Weights of a small GPT-style language model, trained from scratch on English Wikipedia: rotary positions.
MLP neurons of a small language model. Each row is named by its layer, matrix (gate and up: input weights; down: output weights) and neuron, and shows model dimensions 176-271. Each number is 128 + 32 x the weight over its row's rms, rounded and kept within 0 to 255. A neuron's up and down rows have the sign that makes its largest values positive.
After each neuron's rows is what it responds to, as a language model described it from the Wikipedia text at the highest values.

L3.gate756 [ 94 113  86  70 115 107  89 141 129 123 134 124  98 156 202 181 177 106 117 100  66  94 103 197 115 172 185 167  96 146 122 102 118 134  98 103 105 160 113 176 117 136 125 179 145 143 120 131 180 168 114  77 177 148 175 116 177 164 114 129  95  97 144 108 133  98 117 138 113 144 163 122  97 135 167 187 164 128 142 209 112 173  82 177 139 112 103 128 188 126 199 146 141 104 154 170]
L3.up756 [135 109 128 121 124 126  90 128 125  98 146 179 107 123 182 167 107 136 123  75 116 122 154 118 100 105 175 135  80 173 138 161 143 183  88 141  63 125 151 146 186 142 160 141 182 101 136 152 208 157 149 136 143 134 156 103 138 120 143 108 175  98 158 143 103 142  85 101 168 127 156 186 142 140 133 133  97 149 135 179 137 106 154  95 108 153  96 112 186 169  74 115 105 147 133  99]
L3.down756 [ 99  72 140  51  90 100 159 149  57 175 143 140 163 111 145 151 153 104 168  97 147  83 166 114 121 171 156 152 151 129 138 255 171 126 135 117 134 131 163 126  87 187  91 142  72 129 128 192 130  82 111  97 142 143 164 179 175 119 159 136 126 120 109  82 109  97  55 159 183 106 128 185 141  92 119 138 115 126 142 174 106 170 156 150  97 152  76  98 145  75 161 131  80 134 150 135]
Fires on the main verb or adverb (also, then, later) right after a sentence's subject, often a surname or pronoun in biographies: made, played, also.

L2.gate170 [124 136 185  69  77 110 136 116 149 144 166 177 138 196  97 134  85  73 128  87 154  80 122 134  89  70 174 107 165 139 132 144  93  90 140 169 126 111 111 100 128 154 104 127 156 124 158  84 159 144  74 159 150  82 186 218  83 109 158 136  76 126 120  79 106 121 102 133  79 128 135  80 131 110 114 151  95 112 152 102 143 127  70 109 200 139 156 137 136 103 144 154 145 105  71 120]
L2.up170 [126 130 130 182 126 154 142 100  64 160  77 158 170 144 126  97  93 159  84 135  98 174 148 168 101  47 111 126 153 122 149 115 129 123 127 130 140  78 106 133 123 133  89 130 176 121 175  63 131  79 158 125 143 106 128 123 107  76 149 156 117 165 162 131 101 104 129 131 113 171 118  75 170 118 117 147  56 170 108  76 157 102  89 106 116 156  91 134 127 107 124 112 116  97  38 112]
L2.down170 [101 107 136 139  86 117 113 132  79 126 102  98 129  99 147  87 107  89 125 183 151 124 117 166 169  95 127 122  97 129 116 108 144 157 139 142  92  63 120 151 101 175 118 177 117  87 128 150 145 133 120 158  98  74 156 154 146 128 126  93  89 144 139 150 111 113 118 122 128 157 124  89 145 176 133 185  72 124 128  92 167 129 142 131 100 158  67 118 133 201 169  97  70 133 139 166]
Pipe separators right after a column name in markdown table header rows (Silver |, L |, Candidate |), plus mid-name pieces such as R-ol-f, Flo-y-d, and day digits in dates.

L4.gate199 [124 111 113 114  77 169 162 117 110  98 111 218  90 139 151 139 175 121 150  92 196 136 147 133 147 129 110 159 158 129  85 135 155 200 148  81 176  88 138  74 151  81 140 111 128  52 161 127 115  78 124 133 119 128 167  93 117 140 143  88 111 121 137 178 103  80 129 119 124 192 128 129 157 122 107 134 168 121  96 124   3 125  86 102 157 188 162  88  86 127 136 137 179 112 127  75]
L4.up199 [124 134 130 114 164 100 178 151 160 169 131 127 140  59 120 153 111 101 104 173 189 163 104  89 131 167 144 113  48  98  93 130 104 120 166 114 150  72 104 116  77 148 116 142 203  83 122  99 128 167  77 121  53 153 130 154 149 150 123  84 131 119 122 126  72  80 117 106 103 141 152 143  90 184 152 100 120 190 111  93  96 129 135  90 138 167 141 138 144 154 139 119 106 119 138  71]
L4.down199 [127  99 156 114 196 114 148 139 120  54 138  59 176 116  78 141 144 126  85 142 132 194 144 138 126 121 107 103 117 144 142  99 113 160  77  99 101 151 152 165 164 133  77 111 116 143 132 140 110 119 108  96 120 133 173 136 122 165 110  94 123 169 126  90 160 100  96 110 159 110 145 120 133 113 127 189 117 120 112 146 122 193  81 122 164 114  58 157 204 126  89 111  92 129 137  64]
Connecting tokens inside proper names, titles and numbers: of in names (Institute of), possessive s, decimal points, dashes and slashes in tables.

L3.gate640 [ 89 134 180  71  85 141 133 129  88 149 173  97 154 133 104 134 119 121 111 170 109 158 133 117 115 121  86 100 112  90 131  65 194 176 201 121 115 130 116 113 166 110 118 122 194 113 164 125 149  99 138 115 144 130  94  87 167 135 155 153 155 137 109 161 191 138  57 115 111 112 135 148  62 155 180 121  86 153 107 139 117 119 139 161 144  98 120 197  73 195  93 152  77  64 114  94]
L3.up640 [108 102  96 193 146 183 110 176 147  94  85 113 148 123  89 193  86 173  93 136 109 164 138 146 128 151 159  89 139  69  90 124 115 162 144 158 158 172  97 144 192 100 189 125 161  92 114 137 133 140 166 119 105 111 159 162  86 145  99 130 145  91 142  99 125  83  82  17 115 147 149 172 141 162 132 135 135  70 155  82 172 134  62 124 111 156 152  94 146 131 170  71  98  93 150  93]
L3.down640 [198 131  57 117 101 168 177 154 124 128 111 116 142 109 202  86 147 188 162  97 138  78 205 147 145 147  67 160 135 184 143 115 133  96  96 135 126 187 165 116 155 154 127 100 119 138 148 150  88 151 127 146 123 160 121 125 180 189 149  61  92  95 138 201  83  88 180 143 145  92 130  68 183 112 116 148 192 123 103 116  87 154 105 106 205  79 105  99 109 117 158 145 119 120 176 107]
Mostly the last piece of a split word (vulner-able, swe-et, col-or); also single digits in sports or stats tables and short function words.

L4.gate680 [104  89 107 155 125  83 133 116 128 147 126  81 140 107  91 109 138 110 116 103 110 130 137 109 107 102 156  97 144 118 145 120 116  83  68  97 129  94 102 117  54 112 122 122 111 137 104  88 118 127 126  93 203 162 122 217 114 126 174 165 119 193 137  86 120 122  96 162  98  95 156  84 126  76  90 118 110 101  82 122 145  84 148  75 136 115 117  83  92 113 155  84  96 168 138 148]
L4.up680 [168 136 160  75 134  91 163 106  86 134  69  85 146 148 114 129 120  80  98  81  80  93 141 171  65  88 115  88 143 174 147 176 121 108  98 131 112  70 223  88  89 146 108 128 123  89 138 136 127 141 115 123 109 150 162 126  88 104 184 111  57 218 140 119 146 116 134 155 118  82 101 145 126 137 134 148 133 137 125  83  83 142  70 139 117 179 156 122  98 120 133 176  69 164 106 150]
L4.down680 [114 149 113 128 202 124 109  59 115 177 142 133 144 153 136 101 120 130  77  82 171 104 169 103  81  76 125  83 108  92 185  86 140 133 101  98 193  92 113 101  74  99 126 129 122 156 171  27 172 177 207 127 150 140 112 128 184 107 124 169 104 127 150  90 113 125 150  84  26  98  84 185 126 132 105 145 151  94  85 161 117 117  96 101 123 148  85 155 150 134 157 152 131 159 139 152]
Table delimiters, dashes and decimal points in sports stat tables (| , .923, —), plus scattered mid-word fragments such as be, ity, tic.

L4.gate294 [122 133 114 105  94 106 107 110 207  81 112  90 102 106 145 226 109  48 131 108 105 132 121 130 160 118  73 146  86 119 119 168 125 140 145 136 212 133 118 115  99 158 173 110 117 109 134 136 147 152 152  63 191 127 105 148 109 139 151 146 132 183 140 136 161 141  67 130 116 140 101 151  71   6 109 176 103 115 122 137  82  96 131 110  97 121 151 113 118  92 166 174 111 125 132  60]
L4.up294 [123 119 123 113 128 125 115 144  58 198 125 171  98 125 122 103 112  98  68 110  89 138 141 155 138 179 155  84 103 138 115 180 145  83 145 161 180 140 132  99 122 119 124  83  83 145  97 197 135  82 106 159 144 157 126  89 122 143 127 157  84 136 141  79  69 136 118  73 100 131  88  69 100  97 141  86  77 136 120  99 101  84 131 108  83 157 151  50 131 215 121 127 116 152 110 126]
L4.down294 [ 45 102 139 103 110 132 154 118  69 166 136 149 136 164 165 115 145 153 116 125 128 114 179 111 121  62 138  97 105 172 124 152 114 163 118 181  89 114 209 140 185  76  79 104 136 164 117 112  12 118 113 127  97  36 127  78  52 170 116 149 138 110 138 147 138 108 144 167 141 123 137 105 119 140 184 124 140 107 126  88 129 134 121 162 160  77 139 147 112 136  75  65 104 106 102 116]
Final digit of a year in a time phrase ending a clause, e.g. in July 1990, in 2005; sometimes month names after In.

L2.gate839 [118 185  87 113 111 120 208 120  84 170 177 196 134 147 133  96 109 108 182 150 162 129 146  95 176 141  97 115 128 195 123 100  72 145 114  90 135  89 131 155 135 219 201  84 136 154 144 144 184 127 103 123 134  73 128 139 161 143 123 123 151  82 140 108 148 181  91 132 124 138 153 107  84 106 134 116  97 100 104 130  78 151 134 169 141 163 122 157  96 162 133 100 152 144 113  80]
L2.up839 [100 133 187 133 156  96 112 144 106 149 130 199 130  59 117 102 108 101 137 155 172 182 112  78  84 123 142  62 124 114 111 121 111 160 130 163 129 131  71 163 188 128 153 113 185 158 139  98 101  97 114 110 201  95 110 147 137 169 128 101 140 161  80 155 116 142  85 100  62 146 102  89 123  95 150 106 139 104 119 132 143 120 103 135  51 104  82 147 153 178 139 116 115 138 125  91]
L2.down839 [ 88 121 142 132 137  81 114 130 122 111 135 116  96  49 114 100 112 149 139 129 146  97 186 170  84 134 174 117 105 158 143 130 127 165 109 152 116 104 151 136 173 130  96 117 159 113 104  97 138  95 131 120 100 119 180 164 194 104 106 129 142 138  99 120 129 174 155 147 189 136 132  98 154 110 196 148 211 122  72 171  92 168 146 127  77 118  95 118 107 109  86  74 138 179 110 154]
Month names after "in", "on" or a day number in dates (In January 2008, 16 August 2006), plus "years" after spans like "forty", and mid-word pieces such as bi, oli.

L3.gate265 [ 76 154 118 101 171 179  97 117 110  98 144 114 181 176 101  89 140 124 136 119 117  80 135 127  76 148 151 156 135 150 122 130 117 178 126 123 103 113 123 127 141 126 176 120  88  64 116  67 111 150 129 174 148  63 159 140 106 143  95 146 146 147 139  79 112 168  89 136 141 108 161 174  94  78 106 160 158 125 150 129  88 111 127  44 179 132  80 108  89 143  83 106 100 174  73 154]
L3.up265 [137 170 121 109  96 192 118  95 145 151 126 132 137 194 148 133 131  49  96 203 113 119 109 119 131 153 145  77 107 110 114 139 125  75  92 112 115 115 119 117 104 146 164 132 137 100  82 140 176 114 131 141 162 130 147 134 152  80 108 117 102 146 167 151 134 125  96 119 152 109 121 113 128  89 100 184 152 162  78 170 124 177 163 100  86 120 180  81  67 123 105 142 160 136 179 182]
L3.down265 [133 169  91 133 144 111 142  47 162 147 109 132 154 145 206  66 124  63 127 153 160 166  94 142 104 138 102 182 147 146 160 124 132 148 139  92 140 114  61 184 128 169 157  97 124 129  59 110 121 137  71 174  75 158 138 103 126 156 102 101 139 109 151 134 124 150  99 112  80 138 152  71 166  85  89 149 152  99 105 124 151 146 162 151  77 115 129 111 154  84 148 146 113 157 163  80]
Month names and year digits inside written dates, especially a month right after "On 21" or "In", e.g. March, February, 1990.

L3.gate3 [128 115  82  53 102 113 150 215 110  67 169 132 119 144 173 111 129  87 113 138 126 105 129 126 109 158 167 106 197 111 164  90 115 142 110 198  78 139 154 197 153  71 142 133  78 114  78 154 155 172  49  85 129 130 104  82 147 121 113 119 113 122 117 158 131 108 111 140 206  90 130 145 169 119 141 140  95 132 122  84 107 124 227 115 161 197 196 132 147 112 149 106  95 114  86 109]
L3.up3 [135 165 154 112 117 106 161 159 176 144 111 172 208 139 137  85 117 133 203  90  65 142 114  88 129 123  96 152 138 107 116 125 169 157 111 175 149 121 137 128 154 149 119 111 151 108  90 139 142 140 106 132 117 112 156 147  80 102 104 150 145 124 139 116 104 162 130 127 134  82 153 126 122  63 127  99 159 180 120 143 138 139 113 115 114 121 140 115 112 148 116  51 124 158 147 166]
L3.down3 [147  95 114 125  63 181 165 152 152 147 199  85 118  87 169  85  86 130 170 139 112 154 122 108 105  88 109 118 133 157 109 114  99 137 144 187 135 101  77 142 177 183 203  90 136  92  91 124 100 144 136 115 143 109 132 137 107  69 126 134 147 112 152 160 151 164  67 153 103  84 117  48 155  82 123 111  62 179 121 134 119 126 134 105 146  69 209  97 108  94  99 126 145 161 157 159]
Closing equals-sign markup that ends Wikipedia section headings, as in == Career ==, ===Statistics===, == Early life and education ==; more weakly, dashes in date ranges and some mid-word tokens.

L3.gate656 [174 132 147 140  90 150 116  96 143 101 158  65 196 129 101 182 134 172  94 159  97 109 133 136  87  97 129 158 187 143 101  49 125  81 147 188 153 138  83 149 167  99 127 126 130 140 137 138 155 123 104 111 138 149 151 177 164 129 103 169 105 127 108 133 128 103 134  88 107 163 104  74 133 182 147 145 152 144 114 157 159 146 124 169 115 153 143 101 114  98 120  69 135  98  78 153]
L3.up656 [204 143 163 133 152 109 106 132 114 147 154 150 162  99 127 116 166 154  78 121 127  78 184 123 127 145 126 116 131 145 131 156 113 134 119  71 144 156 120  94 106 123  73 101 143 133 180 114  88 171 162 153  81 149  91 157 150 171 102 127 156  96 167 153 116 158 146 101  95 124 111 142 102 139 141 154  46 123 124 145 160 127  78 121 133 117  86 118 142  81 126 115 114 140 100 118]
L3.down656 [102 122 140 144 171 109 121 188  91 166 115 129 116 112 108 147  77  71 148 132 117 106 176 108 137 120  95 129  80  77 173 183 114 138 141 116 190 112 206 134  62 114  83 166 159 106 136 106 149 179 138 231 111  95 130 136  92 113  72  58  70 166 137 127 134 113  91 162 172  70 139 136 144  94 107 120 121 141 135  42 175 142 182 132 134  90 131 127 192 121 104 140 140 132 132 110]
Pipe separators between column names in markdown table headers, especially stat tables (Years active | Goals, SV | SV%), plus commas in lists and mid-word pieces.

L4.gate53 [188 102 114 201 107  71 165 123 133 139 118 141 131  96 150 107 161 123  92 133 135 175 166 142 167 128 140 134  93 145 166  76 153 179 124 116 178 120 126 144 176 110 119 112  51 153 133 185 100  82 136 191  87 150 148 146  76 148  80 137 153 113 109 133 175 129  83 135 141 167 111 141 114 106 199  95  68 132 186 169 133 109 157 149 195 166 125  96 116 115 147 111 143  96 106 145]
L4.up53 [119  99 172 150 112 104 154  78 134 122 103 129 145  96 134 116 138 127 206 179  71 116 128 157 150 104  74  61  95 160 148 111 156 105 128 150 185 114 137 116 140 120 154 130  96 140  85 154  81 102 183 105 117  98 142 124  48 153 102 121 188 164  97 159 119 191  46 150 142 156  63 117 137  85 133 160 145  94 110 174 125  89  98 160 142 158 138  77  59 108 119 113 169  66  93 157]
L4.down53 [113 161 135  91  80 125  92 125 135 161 115  99 124  94 178  91 167  65 166 156  98 140 111 233 153 113  66 104 114 135 156  69 130 136 147 200 180 133 131  96 164 158  75 163  70 116 112 158 121 152 112  68 120 145  60 114 144 170 103 112 149 128 109 105 117 138  83 174 125 165 119 134 154 127 149 153  68 117 149  47 122 139 122 121 128 112 200  65  94 132 142 146 143 112 120 150]
Closing == markers of wiki section headings (Track listing ==, Personnel ==) and line breaks ending paragraphs or titles.

L2.gate33 [144 128  99 123 116 165 147  92 188 106 169 172 183  80 127 140 115 112 129 144 140 107 138 120 197 129 100 100 185 144 206 107 117 111 108 137 169 134 136 126  59 165 151 121 149  97 130 156 165 143 161 159  95 126 133 145 105 158 103 162 115 125 113  73  81 118 111 211  87 105  90 104  82 121 118 111 178 138 150 111 143 136 115  77 105 138 132 142 133 142 124 133 170 131 136 126]
L2.up33 [129 174 125 123  56 134 119  93 169 104 144 158 151 108 132  79 147 117 141  92 158  57 112 152 163 145  62 170  83 105  78 128 128 141  81 148 168 148 108 117 147  92 141 111 190 183 147  54 111 114 185 166 118 111  91 208 178 135 173  54 176 105 181 175 139  78 118 137 105 140 103 142 145  87 132 103 130 107  89 141  77 136 110 117 136  82 115 116 133 118  99 108 175 117 152 131]
L2.down33 [173 150 137  60 126 149  89 125 156 111 193 175 156  45  82 150 120  81 148 187 113  58 107 161 147 132 115 140 180 116 109 143 149 129  91 131 149 136 131 145  96 105 143 145 129 159  79 119  73 104 142 114 160 142 150 126 145 189 139 106  87 115 125 139 115  60  98 158 112 113  82 101 119  46 167 106 120 142 152 115 101 115 145  99 129 109 119 113 173 131  95 110 186 154 113 198]
Ordinal and rank words like second, First, final and the "th" ending, often in titles, tables or parentheses; also word-piece prefixes and suffixes like re-, -al, -ly.

L2.gate6 [120 125 159 140 102 140  97 117 114 128  85 111  86 105 145 113 129 127 150 103  87 142 112 114 145 148  58  88  98 147  95  70 149 123 114 138 111  86 179 128 139 144 106 109 110 145 107 118  99  68  97  87 140  97 118 190 141 115 184 142 148 120 101 177 154 164 100  75 176 160 141 167 187 127 162 140 153  97 125  99 134 152 119 175 106 121 135 117 110 103 112 125 154 149 160 148]
L2.up6 [119 113 155  83 134 137 124 155 160 140 101  86 104 123 192 150 103 144 165 186 139 154 192 162  96 113 152  92  98 110 113 103 112 170  98 129 169 146 110 111 101 128  80 154 141 121 155 142 112 123 120 145 100 105  98 109  93 149 116 162 141 133 136  96 182 106 106 107 128 105 123 130 129 130 155 106 114 155 161 101  93 160  71 196 118 119 138 102 135  87 189 146 108 107 207 177]
L2.down6 [117 142 132 115  94 166 134 181 176 226 105 129 158  91 144 130 179 119 143 147 128 154 155 135 147 134 130 165 169 143 176 130 128 169 118 158 130 131  91 134 119 169  81 136 157 106  39 153  70 151 175 155  98 144 130 121 110 124 134 174 149  95 109 102 119  98  92  92 144  56 122  92 112 143 201 106  92 139 146  99 137 121  86 188 119 149 179 121  94 128 153 106 166 101 172 135]
Closing equals-sign markup ending Wikipedia section headings, such as ==History==, ==Personnel==, === League table ===, just before the line break.

L4.gate784 [133  77  76 113 163  96 169  48 179 200 102 142 161 133  48 111  76 102 161  68  95  97 155 144  77 125 163 115 160  59 127 105 145 131 103  94 153 136 118  90 162 145 135 137 141 179  96 164 141 100 116 144 183 150 124 134 114 141  99 126  64 110 146 141 180 122  77 180 136 155 122  83 136 143 143  67 141 115 189 180  81 140 134 190 146 121 127 130 191 133 138 121 144 151 178 173]
L4.up784 [136 133  93 171 128  82 136 132  72 193 175  97 206 171 159 114 181  83 170 222 160  82 150 102 112 134 141 144 163 165  94 145 151 140 176 172 113 165 173 148 156 171 151 143 136 136  77 120 144 140  95 170 185 186 138 166 143 221 133 117 148 134 153 126 122 141 122  92 108  49 155  65 129  85 155 150 164  90 155 184 188  94 120 202 121 148 110 108 146  85 116 166 116 125 104 128]
L4.down784 [157 137 103 105 145  76 172 130 151 176 208 118 125  70 135 210 132 140 119 129 177  61 100 119 130 155 134 133 117 176 103 153 104 141  69 147  44  81 191 118 115 123 100 173 111 174 143 129  99 135  94 108 178 137  84 131 123 109 180 120 110 109  68  82 111  95 168 127 116 108 163 235 153  89 100 140  90  99 148 102 172 112  86 105 135 111 126 179 134 139 115 166 137  82 124  87]
The token right after a sentence- or paragraph-initial subject name, usually its main verb or a comma, apostrophe or parenthesis (was, later, remained).

L2.gate291 [154 109 123 185  69  94 155 100 142 113 162 123 144  93 179 174 153 113 118  90  85 110 138 118 152 160 140 142 143 143  89 101 123 168  85 111 176 126 140 112 106 154 105 140 112  96 161 124 168  86 136 145  83 182 172 150 152 165 179 166 117 135 127 112 124  39 181 102 177 139 171 114 135 180 113 131  86 136 142 215  92 118 126 123  74  64 114  64 123 110  98 133 121 138 174 163]
L2.up291 [102 161 109 157 129  53 173 136 102 114 168 134 111 149 144 163 140  73 158  93  79 141 125 103  77 139 115 170 130 113 115 168 156 129  97 144 134 146 131 155  96 136 109 148 140 150  50  68 153 121 147  98 128 143 156 143 121 124 180 117 172 129 145 124 177  62 139 142 208 152 102 120  81 170 133 102 132 145 165 155 143 149 158 138  96 103 112 131 199  87 141 117  80 154 153 137]
L2.down291 [121  90  99  50 105 155 125  28 148 168 118 167 111 138 115 116 135  90 137 113  90 109 152 130 127  91 157 170 104 137 159 170 144 174 132  90 136 117  88  84 142 129 131 141 131 125 106 116 167 119 131  99 161 136 149 116 138 163 135  58 136 107  86 127 123  80 143 137 128 183 128 102 217 187  29 182 135 148 119 117 135 191 108 127 102 198 102  86  92 124 167 106 131 142  94 146]
Main verbs, mostly past tense, right after a subject pronoun, name, or who/and in biographies and narratives, such as played, served, had, retained.

L3.gate601 [134 138 114 122 145 139 107  97  78 136 151 166 131  75 138 166 149 119 114 145 103 113 146 107 146  80 161 121  86 150 122 141 106 133 117 141  72 119  97 130 164 103 182 161 116  75 134 112 163 166 105 181 174  77 115 146 149 171 139 149 158  93 136  95 120 115  59 168  73 117 139 130 159 142 121 205  67 132  96 165  81  49 113 117 122  86 123 116 145 121 214 141 141 142 183 124]
L3.up601 [137  99 133  62 147 152 167  92 160 173 159 160  95 137 110 146 171 131 126 140 210 121  89 155 129 151 127 113 147  80 147 133 114 138 107 138 152 120 136 166 177  68 142 119  95  90  67  99 120 151 129 155 148 118 130 159 174 213 177 117 124 134 149 121 117 123 119 107 125 123 133  87  57 179 167 146 174 207 155 105 107 180 131 114 160 178 100 121 100 140 138 122 193 132  45 154]
L3.down601 [118 160 130 181 164 146  75  78 178 112 141  85 144 135 187 122 160 173 152  87  79 120 149 117 173 157 116  59 154 195 108 101 145  90 130 134  85 187 110 108 106 161  94  78 157 139 114 124 122 107  93 122  73 171 135 113  82  79 140 114 167 113  92 129  93 139 157 100 128 137  91 188 104 106  79  82 120 156 118 141 162  83 129  75 148 108  89 129 152 136  96  95 141 116 173  90]
Short word pieces inside a longer word split into parts, such as g in mortgage and strategic, le in Rifleman, and th in 16th; weaker on ordinals (second, fourth) and "of" in "member of".

L3.gate51 [149 106 136 139 194 177  73 148 131 108  48 132 130 103 125 137 149 172 139 106 122  85  97 136  72  99  77  85  71 160  96 171 125 138 145 156 165 167 169 184 141 160 215  85 108 145 148 122 132 129 103 138 138 130 103 154  83 127 182 102 120  26 101 152 132 145  94 136  62 137 119 101 151  82 145 141 108 121 138  88 198 175 118 132 127 137 144 101  81 133 190 170  57 161  46 131]
L3.up51 [ 87 126  72  92  86 144 115  99 142 117  89 126  79 107 156 136  94 151 157 172 139  96  82 151 170 137 131 179  71 155 157  86 103 167  79 155  97 145 149 155 148 109 112 145 121 150 153  77 190 133 164 129 182 142 117 138 143  89 110 143 120 187 157 154 125 131 141 168 125 178 143 149 165 187 135 112 126  70 170 125 129 133 127 105 145 105  60  69 127  85 171  93 122 117 129 100]
L3.down51 [120 155 194 138 124 186 112  71 121 112  94  68 115 102 147 144 135 149 181 136 163  92 128 121  96  39 106 192 127  95 146  98 112  92 169  68  77 163 146 174 124 104 151 142 140 104  97 112 135 176 141 125 135 117 132 154 124 126 137 157 108  64 131  85 133 127 180 117 133 165 155 117 149 102 140 139 127 110 136 121 169 112 156 168 129  85 105  57  85 107 116 100 122 190 131  60]
The first subword piece of a word, usually a capitalized proper name split into fragments, such as Te in Teeth, V in Västra, T in BAFTA, New in New England.